Weights of a small GPT-style language model, trained from scratch on English Wikipedia.
Size: 22 layers, width 256, MLP 704 SwiGLU, 19.8M parameters.
Training: a variant of Muon for these matrices, 301M tokens, 9192 steps.
MLP neurons of a small language model. Each row is named by its layer, matrix (gate and up: input weights) and neuron, and shows model dimensions 0-255. Each number is 500 + 50 x the weight over its row's rms, rounded and kept within 0 to 999. Numbers have three digits each. A neuron's up and down rows have the sign that makes its largest values positive.
After each neuron's rows, "fires on" lists the tokens most often at its 100 highest values on Wikipedia text that the model never trained on.

L3.gate173:560440519479443532502464453537470607448585512401523505481558452547503485410533533446536433499525560518421519494606459516549518603409521524520494549531495473545430499561454541467474385438515455599479618465579481431528496553439415458455439452468511644463460437445549423499502506559407507466481507543534491422567471521526484505535484459579445540514526569573534502575457464566530541469544491444552525452519452446518543464442430489411496472426515493544481408549530466474501517529500541489514529521556447533447541468518486532522436428501544427483630499402547479416471515500407550448587485502517482546563471556390573384415468541497519365586519548494542518555480533491525498481547446458575500493495550478444579471521481489532527490456507485441429526567411493458514498574479518
L3.up173:496471506604481425586533555551460524554502554502453520496491418419452394452482470577555457517528488436517516520552472440377528451438472481413370445523611543506521540476466514494474525563434538537519509489530497411566519503498547505465549464497453469428472592502437591555480458444583421425528449461508521527490498469461531531519450512476459414486530485512494492528520473441474488587514465546481587402432553598468463500515516484436512532448476444548503421577471510575500487470443505532375554549481533573460397472510444544583499541525552500456483444551414529478592515551558486458536481499527496480535448553546481475535411520523475545421486478421456514461549459401488495469510594438530474422433602463424462519457547468533500585502518506587432573523531420607604550544547437
fires on: " sc", "sc", " Sc"

L6.gate34:437533548430496463422463533468455530518506482482547466482521549533490547463564518524460425498618437458434455482495559435445445532478619575469485551461439542479561558500544507523423472485475490530456527392459480489486486418561488508493504445465423458467456430511503492542574569523479511490516525456529544647589543578396477533667399494476497544463469509474513501520404519551528447520485326543459539496517520607592551498531460499592506433553508548589422477437526553468427533599493554568444552452436428487487457498485488537408467550481488478563527494499489448464466475545603484469443507497617564501543580523553569429454560470534550570490514452514452471545574446485482588565558482478595458538510522535559600528486484517482497481575546493520525519509499484466534482553522481
L6.up34:446467532449539528560529539443464505635477484431494494549602480449442534509526584560469510520491524554578560483495552488412434536475448496557459523555487480499556504482524428523482498483562491548449476563432482528517480500521439467483434434436399544611543560582527482438564539512507505535427459469506379537423411464476497539391586558470532484468468588519565389514483450456514413456547557503475509533455546575453388533459535496432458490470516335491505455457486597525548463545463466467533458462400417416502563414439459552456460445547529456490457506541526484484509514434466537561452500443579423540613486475524539415517513515466471497479534489448529515492474375517492415539584475543416589540422532520500519490488558486535517494625446476532435518518524545525523513515546489
fires on: " Sc", " pe", " Court", " Pe", " Cr", " occ"

L19.gate307:533478613493617473469550521438554391618383437529535529531534582437544456439476512378490448439402523537567468457495509453451498450544462419458519463572483509493460463524487530435457526444427400594519529515519418521415472511414450511539527442555442441571511476499517599510535440494445492462609550506535554596507600466432581501468442546413453433475457523506491438519461499464488533457426540523466437530422473444471450421534489466507416459535525545492455487474521526516545550464460545510482472567506504450476506614528497545504497502533466497579482546562522461509476536573492524472505459431465566459541481589428510526500536531510550521524508497465525500408504456400400481542474641380464597501517484518489403497443468472534488498456499534471467523421435440545458420514527478
L19.up307:460567509549444495555479550459542412467485562469406517483494525457512554493474444462511420532498440615474576589496604459554443473492498429642469426514496470489472487516497475446509476630551556563463444520455516537418448512462464558438484542572497509604549543553525531517542421555460423506588508483594506517457583472488458469499525554428468561457454420453499616506489528462490490462525547486465495599488463459499448470525484453568407502550510514500487462585563546516553470484466500510497403501511414439419482534475528515473430591488480473425462572521453537490437531538423495471469497468431513451431422599418492538513524572536458526436557516506534489422497486460422509574571492399487435513505445483449518445494472516494656531600617545537532446497522437439471480458442540
fires on: " an", " An"

L9.gate473:536559510487479478503477464459431513445584466510534646526528516469554490393464571398378577537456502527464557526487498444541615443552547512458582513486523472482474454459489530528427482530495569574448541460501534475544440526507532527518546506517495440494420448478547439534556470588510434555467589471441429536493507553464550431443469529538482463468516506599461512489332522493490466623562452404585513411471492518459443364608491466562526430559507523532506502548535481509490535499401483619468423472480518541504482474497543518403519515486506457512533521507532493526597405453536591513531501569407552485419457567498541497607464525550549560582528527490470585535509432510490498495473452468475480478484542560510471420585393415522515510485519484538502536522436431482507466556505464
L9.up473:587559568522478442561455548501470481369639376532572473514481482494542509455525510442502536528494503509541450506544429430548551383465535498481440524487455484422445459435511564484513519495472452460440615480503485494568499578522507435547466517523425495430471426487500477539461493532485453568455531452550475428546455529524513489526516546486459549496456473594531527470454433453556441590494327505514585441512484504478498357519405458539474514599475512551522543575534501510478499516493533597509469499479486465469498480513526461376607511549526416516529405551528424466553440480485565510506510571501540463439491541519550561549499529466444523609457557533382581506525551527555476411468450519472614515445517513431476601508482477520548557546453451430447482477464470463529462542508589
fires on: " reg", " Reg", " loc", "age", " District", " coll"

L14.gate537:567495496590566493536406490470458487526510576533417451506424462439488468565525494536521470502421560515498419473504425447530481517519433426499558507438477529473341546550565522507563494487411428491405476412467447593593491419364466432449518440457542526571552419566461575506471463453553449497481429411510470555463508397458467426557552502505513478565581543454507589464486474495470576544488550467482546535496521544473501471509555572482481511448512545461445479429416438527473433483523431568482476594500513501494453475539547458507497482519462531461444451466570452646614552513554486455471551491480471571493484450477497478527403483534562523421451435617510425520544483559509463530479551497448570511451447496535511554501449474470520501517453549500526465513372456490441557562579532
L14.up537:531582528483444505523489519553429419534443457470431386601555519468524514551513473406485503463423502540518437564571382469486507503496461562511579560552489556510435533512574415437499435548552498618423436576505550454493485447565549656465463467488529470468529457365522557437488561439591549548537434530487507512471525441527418484476624476535428583454609493509472521397460439446505431585548486471469413441580496484516480444521510501455493552511568536517479459529530512539502453529501537517508530462523493555512520479432485443521444495580398462578510432591474442533537516531526575425467498438508476553479472516450635514479395528506588465504461510467436441480518521537451552512542448466431536507556533497464512492471439428479531509484470572440572473536502505504550528492580519
fires on: " of", "sy", "ull", "c", "and", "tain"

L5.gate212:485430489565503470434484472481540441541374586523481513514461488440450468488469454435561560486434540490562439618615486463478550506483575503508435535529434462452512495529560501462550428455474452570460426499481503410546580562500477485486462456574629500557572476526497506595582568498449449381497597442458475536524553455551513531524567552522503577534423469517463506498495409417458537545525534554442508492504553468551562519572564452489509572486515483512479497568416487521545417487533481438467567527624464487466486408449552456518565469539433421477515590553466575347497478554519425469497510516561474377517579510471465555480582475524559482464606497485572570544512556514468481471536465508523534512516469448436532506460514382514524506542471445494520584566431515532464517507539525
L5.up212:502545430515472463464445532458474431482479513476473525448544529429506568438489452493557515523424552372539520518563480491476520460555613440441523585532507479482417509539533402513426472469536451471493445464479533370499467476488572533511479406504548501472568501539555501536504518453500473445501626500466517513516501416503430459471504600538413544551542522527361502465352467416552483386530530480494506553521455427491494452586471480530400539547460458519458526510481488591580529394573429509524536515566515417486478441467477482563556416425465499485460454516505462348486514451549521481475459603505498369473483541505500581502476507511569573483575488429530492520548487459576490487495471540485484566473479479597542419462419538557456522501432454488494496495552455561551489506550387
fires on: " well", " co", " pre", " post", "_{", " role"

L9.gate80:540511459540532506558446466519534587527520501541498544559490470480501480535579536522550506458602541541465575538501511402487429508479491498507512446546492411438475500477487467491393514402480561505450556535515515430453500535476599522590607500536556458481550418538546464505462536553575380481369469417542473490446562448591616584549582481477437500538448528519447446524592476464533569437553513485546451452490398518505495480473599526501582417523438471516481468472554405464564425416492516521483474497573531479460479467457505507413466498554560514483465505586503466509480462592494580488500479537539328513505524522542489583499488343512528569444489534476465501434556451461521526503450517538497463436454454484450454568482516562480588551476551522523543507552548543516444530633470525
L9.up80:482463422543581566440420488500542557501581538414527471491555505469554472562524603595519577458541523476473543430571479454561550516509523493466513559487594489446510437556510455479477507548445545556480444516518437496476425502562526479644522480473541487487504496518536552457511507452579524477477530546473494384529506469535455519443595465513540486454432617505503478517522542512529453550463497486528579435548480399454457412452460564441510415522513543452547523525510542534469429463488400515495572478428480545467525503547607552413555563413461459467438518497425467519536378503546557506565561508498365436566441512550408559521486547537515498484602574541463508551488381515601600412485477542512494568442495498492550473439538456497497605578501427446505514508465484493522569581511502
fires on: "ent", "or", "ier", "ant", "ical", "ra"

L10.gate387:533537532530547486515556520478501488519544482479447504512457519463480495468533508517543528479415504327484479500488466454569451547512476553566407498509476463548587460517582495534408525472512485525511445488490452485491477356475485440510468518447559472555373493543515583589528526496518407495440545560502495470528478439519565527430534511497555567395497435509469444428491494534526578542492452575481438507451464496532484492490518502490523488504517517544512451517414554545463590498506494471446485510610389480500481440451476520558467557487483417514553575500556574516488358504486600555500604394584465441444581505536551626449472460432433485491446572471491521391479501443570541513526505485557540553507452669571545487540486539488533543482461491565620559603506544510422517525564496
L10.up387:443502483500525483519414578546498495468487508496513516461606509491538399469571535518504495541512584480567511499514523465542476485486523428490509453577487473494558424486559451409506511496562519471591399392508630463511563490401503538483447540504516501463441471475484479458517489533439511551551516565531492530440511489478454410451544462491454459529431561484441591476479485553501482468455477445412501498448430434477402401602447449470465485444465589497372559485578498519517511484524493480451593494581450625488493463403501476495562468420443558339516513526460442531506551505551522444490576409557560412470421461558539536417541476512571428488534551597437472595507511480608426502462496415503514556462449448461574518452487485447472525498402456503468535532466534521527467566536465
fires on: "at", "y", "ell", " loc", "]", " post"

L11.gate117:404433474518431536501526432420497463492411498510504502505429486484491562516479598384470485508469487486550511494645509539550540507476562523439504430472528525509523497582530401474543479442505468502497462454609523492382399526579563547523469535428536511454464533522465411575413474383519500552538498501416565475537468546551556504430553414474495478448431553556497530486484479489493483602549423499467361480527445509484505541508565512522503552478611479543418549455573515510431511518492561497595483456504522460475499502410484550498465523510464484549489503424505521486439450550626464449465554548512515480513438491487528538553508528590491479449508535489386515480521518489511627434546497541534579515377487577430562493531582527347446487468414501561477498581449503504487469500437517
L11.up117:601480439541412517514528567499579483537484464432488465460512612417517572523501421496467506495498462580480451547491519490488387525590569466548523482500439459551490471480562513457479537554467548519523547468532578514588538439546483392459502527470559563559462489532436421491533543438553653487518517495429473489470396461474527482496484469516530558578400522569431572472550486430468477525435566475508518479495527483559490582532529522601470543520514468476495449457469487441450450567559564606434457495447569469524579520441512399454461459487482451562500472530522623432554502521559496460543431517538464445518438512498468505489475449553484432457521554482451432537491421549510559594401547517457510481492585519488496527505433528476435545437511445486549446407493578549646587564592496
fires on: "cl", "rom", "on", "al", "ric"

L3.gate620:534467589568470547500559512377549452394542542492486476450478506492470479556456547482475385473473487531487477505549569555568445482514552405417432491615474517577537500539455487492511534441521493394575566453545472514559499458596458446479521450512544492471498490507524477494526551455481497555584463437459529351506490449628566533461469572479565536525490455485501540525496458430514602555565464425527473473527527516408543493455528500496518482550479534460442444506458440479555607545475461517572522509531593433434559478514516471577569581476460454503462481558465566495479468436540508447489530486382503520458555580516422478608412475473460483455450509459349529552462561500520600573474462454451503481496461438521437455473617477486459430476568509459476436471433427453523473454559520
L3.up620:556482491522519527497511489419542400363562543468490496469545508443428461557456496487513409528470530530472498528471591554552444607558465419380492496557531464544522594450434477538459569399520483478551533529473496482566542428565497431477507476538539476541515525580622494517505531469471474565544520490417540354446488435585489555416540512543557439540473463511467583483498500442468569574550441457575440485516542476518429495442527500554506446519458541498428421583491483495537549492432443510564481528532612472348529473482485422549564516463426454528497456530442549492489521445575514485453513487491492499512507524517403531601446495489505474513408482429418496552468565513428580628518460539444498541483449481542476500461536576488511450433598422487488473498443566464581485480507472
fires on: " 198", " Bel", " Mal", "vel", " Mel"

L17.gate101:557498500435506519486582583484551562422419481538550527458559543523551495441442443446580538430468526482472476461462549502394527471463622521474495439528453570459553456448512547480606455489566432475446461550542460492473494551517491476561608468506496509501543485520492498499476521428464571470569543520466545507519451336498458543427485464549467523530523484485526480467445441563347559504540502483477519530546551543525556473538457466513522435427477489521479521473520590455467549519481411516475518413533534455493470591458490582516528459510525565549448494614485540528514506535481348473481486456477505585572431533535454575488444460582416449510486477441520473454440340475503452463566509486564484464472595578503498424495328471481402470508452466528480567468441485490551464576508486
L17.up101:525471479505434513595529558390509462501451403549532427528520514486459501494516471483575516510479527458480377518509528490480550494504579635425555474591516578538447559531433495550519493523516498500497486459530542433524559516548410543523443499525514493560501509519531454544541549581463577513497473538499488559480446521447533428596525505532450414512561492550471585471453494395356531484491512431401449517490626541445444532582535487457473428461506454438506554537533510497554507525534475503535534536463443506457543553565473512493494482563548590598484500584421509463461501573493604476512536429514490405506492464466492564469500563491418468527494421441441531520559473369437496517526433459493477490461522541519476501465474475518641470656449467489584504533503486484501539342602527
fires on: " January", " May", " February", " March", " April", " June"

L3.gate42:525499528420458486560429531602545419471497455501551463493455540524526531480493532582504522466569556464488525473477511448520522448515561482565516523601543524544512472472546479475461527420478502451415505387498484565506512478469486507532519450511453505455416483500436458505547590435570477498465513456486496539465440589488577460558451558494558521514521470533471529531501571608536534521488511520471551441493389481488471424461492395547571448479457446461551474547516450489507518442531409470544586463619473440504485504487404465555536523623531476403417419499498561463446568465510488447467467571475557438569398513446523550482363553550409550501469564548420516560585563548444361498538591441562431556479422501534442521530440415481527457486523575461376504476480500519481512434496561
L3.up42:506467480436418460476445503505579494480483448546559564512438507487539502443511583468551505495513504497500531502458484381497478479440589537483507457633518507451512475480548465515432500440461539544486422452566409556501528533433458538519546462516454548516505512493391528461522570472527411503486586486579553484464436540507486444524534612480553524470508530490472480438475554583563503565525401493507610453496367541478548418456480457583541472479400434542456457516509419501422462474546429472444500467567441455510555454499376455504535534636474465389408445487518538504477529436541507504529485511464426432502492493445492415502439605563383560551487625497485503519570514509487446525421600498542454471426486465578548559413475471444532470533466568511437479487456526433464531456508543
fires on: " area", " organ", " histor", " site", " period"

L11.gate668:451542495437413390512502508557430541537479493526452485603481608514530486496435571414458450459493519496524428568520475539403405472562479489491492522487576530469540497479590507637521480470573499480526538439523476442512477533550594508470505472491457529497577408372581435441415427488453492493428613516532500479462480486527556460554573537446530415515395515497467542461444547463545539517591470512565486563566454400482467506558520477516540476475476549550521439494463537503470458428552527483487470488589483511451529499512477570481492514583553562601569579533463538484466514541524514440465501478528469489497403520515519433514480433595523503443475407440489614459525491501560583524572453568485528491449487597430393490408403463526481458452495492537440544532541408560545476484586506
L11.up668:550487404493413428549549490548423502438494428501403475445498550507427461566487508630531527492505508543515540539475531457515519546478432473467467543581460509527491550504521471422488553495552568399374389607536516505523510508587563481458423528497520540449513438626478465492474455476418564504480442527452513406513480446545500473506556424465552489488423458540433539559529495515556447597539538474431463581495542517543552495515538524551469542476499583481538478584436471534550509530470645583500504450479482433596581491485530554530515444518514514489460479473505562471480395610523473499516510429508506577483448499534429471495546498438422522479457558461475595538564460494526450468480491580454458420430446602600553511454561554571464536561549536610466474430538537473514518517569464
fires on: "all", "on", "ic", "al", "os", "vent"

L3.gate288:486498455478491449420527466618436482466519490496467505556507427447477567452534512588462447509534474510476519525568516531484574524381547581518416569462495577496457502538514409502495518465475492399443565461369548458496517506512515503464488462476501441512538533488459462431489507491415386428484447460583559542459476565532551541503496563440486536623454542480487577516514410510462519521492437549467541433523432552481567435488488461541425508469534466498464528491520410509510547605436482522513513575489466506501455434431431569450562469521572451579463557509441468387552566568531398447484450466479431474549523519521493390560583468641509552504552524467519490555506512493490492567536524464501496480445526491466562516581533587533417557495450673492512463439515510494637516530512564
L3.up288:545435527526581576613452439459510527503562461389456500430609385418472552461455580435395436605428529508524536577597428444429460454455552544536497475508482464518483445530545449533531565508475468485466473474516487399492506583524425465513487465443445470458515497469448465458555562506539487570391483453448504537493531549445583469518508504491573484583508551502479455482575502469527467489465508530585420488463484517474503505552430528469529486453567473575370461506519516495570530555462497447574460498474552573478462405572516528506518459517465535603508558517528535458403529484512545533498404617517618485562571535492566422474456534558581551465528548513514441544494417480500440574471458491510527507448527542551471585554446469536601543535531591459493506492512593472517458550520530
fires on: " S", " Sc", " sc"

L10.gate549:500430436529461460399550599541504533491581446540561431407468533466538510572502438596443562512440432511593440472566524534492514446513494522457481506485545459536458521491454467509436491545610489455469552488510429454497493347495554445447522506502504559536482487582533493471566415473508551588474532431441595464489576527509479537416551512573535558556542498510575437546486409454568533569485502432426448519509552470618432517385471489494418441506557520511439542614562493474472435597565481415515511465485533551527575429537506455502461599500561466449411454472516520496540428573502542547513525411512522467542519515454510460511487558518475433540520548470565493511536498461530475550496544569592510458454456433441408446550496523427494426451489413466557566507468527507424521489582540
L10.up549:541528479543511509432519509533532468425495561410525435385537490436503483512461507526553475483523475491497566512500468436578504453522474458422573487507485468558532462482504501410435478495540423507476504467584442460660502446671520523543476453477469478553525571605549497571547474462533537484497605536450589439484536536478472533449506475599599510520518440472563493568381505570531551492497524528452462488494596521486568486551554426487466556448548569528461458507507510512518504650460499474495490483552488468501542428465515513488482609501502560529488452529472479443507449452535588509526440520530487429444453434421464580491494552565515468528531586520543526454453424367503512535469449497479436595467402522468421540449487586459515585527411435483546591518424533447516510522611479
fires on: "el", " Mel"

L13.gate227:499469563513498459449426488428398481495534515578443365546422562570408491540455459518506535416431498440437378470466507445493514423495542581559600476485451418532398514472483495410523517501419530441408549517541417490557441433621535521543470499412484548466508474522484450474536528534499512506446536494515577557493458481459530421480528455513564595541498553496428504602491498546521520455419515483550478510484407529517451497474541456507405531529484470509428547506595531475440485421468431461437516505485591523449460480520511503547388565425544537473591573526480550498455659571521562412526572539518481492496480481527509438543565401442496469421473459510527440503484503484521491525477475501592496491461505564494479482483430466579596504514508522495498537510566511478622448580478528
L13.up227:450427487513490496540531492485547508505457555518512528463494525526468537542543473509470435394465462576491557542522490489565526420483476475510546581514492550498472468508548386502457520548519539452439540522465448407468578508533483451574437520529396494389476561494491449421529407568451498513433572509536512569458513477438534536466505466436518476480513555441380497546498527383538482526471550476546466503394466520493551458434466550494524472490489509468508471499492448536586529505534555490535501510501467472475529538476524572561581511561567506367592493501499471497520552525414550488630529538523539475393523471375496506520508511549475436492552416526475554506385417624502589553514519500605511502603607571535495517556558413687471537561391445499528514555501519452445476526510485
fires on: " tem", "ult", " prop", " pres", "ative", "AS"

L18.gate407:561615507480460528502574512480526509455567498475497442477558555505433541547426532425518563584567446431483462503457488499429543536516537499442572476484579460523496607467470576597588531458487522461481553470483450362516473571393438461493583606535651482448560517454507497521517561474445554586463561483451455504494449496480533563442507463555476516401505562467484543505493535478506483603424605487487503430611415466539460545580495518516498412489534477492424556490531493536512496454536545526561415512551490485530520549471554554473574534409433497487560448515506489502489514433400545575486484480523447550501498520466442549572483545423518479518535455428522548418488461523566551567519461514457470415470501498580492521468523386463470372455530502549545442537546529432506502621473496
L18.up407:624498449515534446459496474501460517477376506529457528450420492475466583437460514481516566524500528484541535377514525576472448561472538492489491551562419537447519508561504470539526516539530537569494539548538460387537480486551504513500492587542537521590529514514479577459579501504571490531472450487480532491515569490382478557450389451562453530329501507484491555524491502525529484508470574444448538418505500516523504619414443516490498375520545439472490441504516475468499425483453542458383414464418590544473446499494566515500530444488597580471543435540451492488473549417387538489484446480578481537508507438373473526485532574472482504488573533517465472472431510465519524472498487463542654475584422569589468536453495432426502531464575453426460543534561536555505525497476508
fires on: "ing", "ic", "ming", " Y"

L13.gate168:571485423531452654516486456518505492470435453493432527541447546524469518542460532507537536481449513430450574482533543428514490422522443455525458614448559488473501592518489501511519538438444490447508564484523451393500492462513572506536497500486470494548414419456518524507449520543533481514492506485476453524506450611498543502479460497559449458519512540432480465411499563504497448506476428479539348468524452483451492491494538463586521392523577463439553532498515531535534426493536555527555452622419527467476604459510618463454656496543501560473572578487529436601539515487528530534540426554593527451541465536488409408513501403485555488532535455441403465465513445405483624543421467476470504518541464450599489499468610504554487531473505512560583492413543513458539532521529501
L13.up168:593501451586503579442526482556535532513518536492479556439384481522399503462507522506507617506509478507513474443517504524516516471476485598519479532469503499497527541475477457559465501390434449553470556442513492451505475495633559553547458477461441452437396372510481435527539511510512448493539473474476418459409495477517588508507496423517482510492440548482464452435452512493522475525490410486507508468557581552534472543502471465478502448540531540465447516475530545557482367516510554556596425565430569500508456530516608482475616487479533552485541417534494541573598482484449365523490496553535490495527455541492498504476523488565473525413515522459373521541611534458482559471413494449453502537523483453562505531480650472469423453517512449514501444492599474377557529649511435
fires on: "ical", "ent", "ic", "ing", "ate"

L13.gate5:510558543466604462474613518476599493491577440344548591599575511510551564459465509461457551452522539464442460507539422565513476550470543491443502503523479502526562554579377377532532402520539493515471510369477524531446456557485522477490546554471502462424471503486496532481431416562556500526507551489545635633504559489498516496538475510497464420396570491454536560461541494490530558504473424406557535465470462500528484476564492534425516527497410482430464517531552504451475489499495456555592506538471535452532548505458496503540515496604592539481476531586500492486533537553565464581550519558447552463468499496476498486506541505487463569595410517547511486535586441466399472469516506446521597488502511591487586458545531470533587499568543503524539493422483541582509533450589458
L13.up5:440465510417496430463428421477502424604483540505563453524538528564578360512452478493565505505547447480522510558411487533547588476449507415534474470572494525526550489540536522548472451511502510517453510522420512552509430500398508547521508545457467545562448561478415463559529483556546433460487522619589585510502547447502417492477529505512530530499479526515553564513539491558508444537520493467537469479489543405468403537559419503540500490514488448606443474435565489540545488499591554528412476477539477515420582530644434526510530527522575545577480547470438590430539453613528534480499472530541517418583552507409569502448493539553559512476485507450455532549546475480356481522559491546534511451525526480516655479565499413491524407505526501510502485616550534492535420513453486
fires on: "er", "ac", "ag", "on", " 202"

L2.gate600:512437531481449570426546586496520494502442561521457571471483500595464575399520523476508593463483490467478474441489462435570524505489646465354499534482505537425517538485554450428476492542555461426475516473478478436427492526477547604576407465490518435548522547515435480498479566401510398429482627542504503585492557458513501546509526600516491451445465565539462421515474498516506539469522518550496484483395560410491533518506545475502448598475477503459482561588536457593537490545557531443536463467512533514496421475384564533494553432482465543511464442466484456552523551465397520495562424576458508431390457526542510528379430534519531514515501451479465567571556521528511478507547511531556464574496498600484509491408576410578465534518412487537534455539508507529504419523558525
L2.up600:521504513594456573490605590521536485493427571439505527504505549559586600460516457502508541448520451445368531487479543538571504530506586397394532494530482538470549593470463450403557464523526442422569443579478545466466447446428487511508425455405472444578462547438504517509494591449473421529510621518452484590546522449505528476538522570429506539491495480496466505488390453416510448434473377503473491484442494438559562514497550524494452511509464546490464528533565519500501515500517591473534511494544542532502483542475555487579532475512453615496512541409507516463482521427353521552506444503507601453445479466450536571481435494546564472434603464513439524552530586551518487470503502448558492509483452565483548513405556517440494574491422473544443540451417530531520453447590519
fires on: " pre", " head", " left", " right", " post", " Post"

L19.gate190:442498495535518446453518526420484455494450499537477462511515465456426456491408507387477480482500484564558602563512542501469441475479478512544537516556460511548413437563462495467507417612509491564471499534488402467467419490409482458513410557528385510533518468500445527549571452494406423528537477582527533535568532482496637482463433518468557635387396471485485534562543510449545516584441407578466478388523516463434525452552522479546552457494543465472551580561470492551473522448461530523530476562508473536428531495485598498407563505531506542523488553461471520481505555498499514413586470605432505496471474552455378479524466566490519469490493431562471568465567512546418506490529571489497426494528436460514510531532436517511472451506550444465490538531455481636498366523423477
L19.up190:467507450581516567420496465578477470536548555443483529478495557530366522509576429464504498566495463534405416518477587569582395428441542403441387457487522509425462461580397566485518496531470442545466490501443456442421530523508535512506429520484500456507568496518523508422576550559434513485535577518445507521545467569557552506505462529478537471485487451484481482523446513564494465528458461495482546531566536509531463486493493499560499490560619524443463529530432563515545530473531478539553561645455504611525469531568507442446398534460525524486425434489466456537497547561435558416527464428587558414546466614525528432462521473454472464537484513585438528458396548436488476611538519459470441495496534482465534657488524565606491550516451466449481475478487440475491534531493495
fires on: " an"

L6.gate526:553555544441504433428506503591504426480525530533562376563438477543403558453514487550554527483494424491535525493602496490453498616453474609493550497464453429484461541475447440391540480452437519462510537419491501443524536524527399525416482462495485474476486516503483504459556460501549443491520511418548529463565511527493564470572467485488518551568447503451593510596481447561537463421488466514510462518455465480547515486516445438464490552412513534506533496525558609535503452609457475621457539584580501499420417432546549520503452476557534459444600533447552540444628525565549537553493458449547508543592536520540592444449455509533533545421576539500516533506491472412507537494541516456544431500414510631430485571500492453430503582534478525495545545502466494443456450509615542
L6.up526:441528511486533592566459427483504513444458562521542494538537422381489470391485411477487389468509467487514551487575543526467614539462610590443503479504527532554470414460461440494580501535408466462412559517503562498472500419590482553482411492443526474463575509421558524460489526471534545447415500430490424537479410473491516473479506564519510506613458487603529452563567474502520457472517526508594565484480574490523470519560513446502458497524551497527440509561521412591603455443552444500551412473480510482496366502492420459559541526569506521531533528490541509570497510485503499528499474559559428359517534527437506476498443471516435439450453431431550464516484452542402510477430569457534476539486469578448482570564614499502495523446476579612515469485540527575529489500517481
fires on: " sc", " Sc", "(s)"

L5.gate650:432513494480498512445487401390595562435575456482452472420477537537501553486494552477558543539466550450517488599426476437547409505461488551512348472496448559482496478516479527439586468532508500515503565584581458362388618517453435532580428592518470518510430560476508520423434541442430571549514473523535470575448481496503415523419426445509506545581484498483515497517491444470496543557429574513532455561473499456479539457459521420511484452530500543500544419467492453506468588517455442541486497545546521469459509475529489610454426531496480522454420458531500513390466513513570512552498500425522529491573492539555522530449519484464578540554466558467510500427469497431426424491555556582448460572503563387460479590522506542433507518516474510510445424497568441568552447519560582
L5.up650:453435521493494556481509440402523522513547484494498449397498565425541571449540557442464445556417461373503509621471500495583374509402499532524412481505464554466479526489457510448585414452464514475473443561437456470501528504474444452485472586498464476517532592508489552471483516498421518524400511467587461457428458605475451571454435459492531434551454488505488483447473539506499593633457454449527510534448565483483501499495475462541493537522488566568479406406536435488443570401471490498478482533504554523513512456506505521516439571509487497514406466440508446443502498469455516468507547537460466521567474595572490647491383469546507515520507524498422447515515526446488404532566545583584458520499474484488457585574545509462542586463437407567427512532549431512580438542475487
fires on: "art", " sol", " viol", "part", " August"

L3.gate548:503444520456521557545419563542537504511529574462519535496496577495417515526465501553501522472544463489487577618571472504445548594420483420540511540511465468547568550412508453418523422390515573503465515533477525505525539553475488584473455480547526510435457459604575459497513528560442486509578479553486491483516595531430471570545414502560495517564481603499411458462465492422502387505479507542509533483462444492504561463492511587525472462525539447581463447602579568554531485489471461521485607498546502398487504593436533448511579429476551574523503436472399474400440516462545525490402573470600444508576580522470454555511494549509495562486493480488501552494456520537550509430535558541526479413482508504430570485595432447589579550473482540443467567467484584535521442587442513
L3.up548:512505522509438569468617486490522546489419489488498526469516507391403438530512474500421487419479531542480445428541450519495525490606626456429468459472548429448558472459507477538545496476434376442453567565511528476456554468518450530462441495528491494568528463445517558450417440426484463523437458423571453506411402523491565516497588514509483527564521452439541433523487469452529516536581521477582513544535476490537428426451478507518549568532569529548420592552495488570513534523457527553432429572504470435412561409555365443550509578479445570513469497504565483457451383419547489505516475514537422425463449513489527512459492487435461467449441490532483438457554573467594524541528494536488505461394561576464578494502542470452533569500454463523489432576413471490489503485422557
fires on: " sc", " sl", " Sl", "asc", " Jac"

L3.gate574:420529530378523542554560464533550500565494479520563429518479415625506485409572540457492409471508566451509514423375486415442482574529470549546439462522503518571493475467432485494502566511460446494542520561499539468464526506423510592462526606526580496536466570543471514512488579536446459529464487466525518564507550589489606423525492432511594504653435441513516521462550470520464496470504461556524501598581469412573478627461532454476504606563480585590540505495486475445520430560487502491464493519500520458427566404483518564485461465475519418487585516494534527554476477584480524474519390511528469527471493514556519500541480444491502493469450435520535582517462508454465564508421482600507529490578496527427386554569537513478621533508502476477584551469446526509466454531533499
L3.up574:485520530374488452554547518497520486448498538585589474515533514438454448349459531541478477475490530386592553474523464499500433530441552536478433490507522540565545510518393508458561440527488494482535422569538521515522517559456518610538461540462481496517515522502546438496475546563469485550529552534461472488507533474449561458495498541492578563623483450449478516483582450560479435496433559552447594547532533551520503526478482544554467446393531528542539542494533589467487488446470474598465525555425428470420560439439513563475639478413526456562467446508622541499464558541590541449582358591586475481535488457575493517544543523407464488492571444449520507533512428426582563486501423542424436506532553492467408531521547501529535531444473543538519480517536560528544553494553513
fires on: "–0", " did", "–5", " Jr.", "(s)", "–9"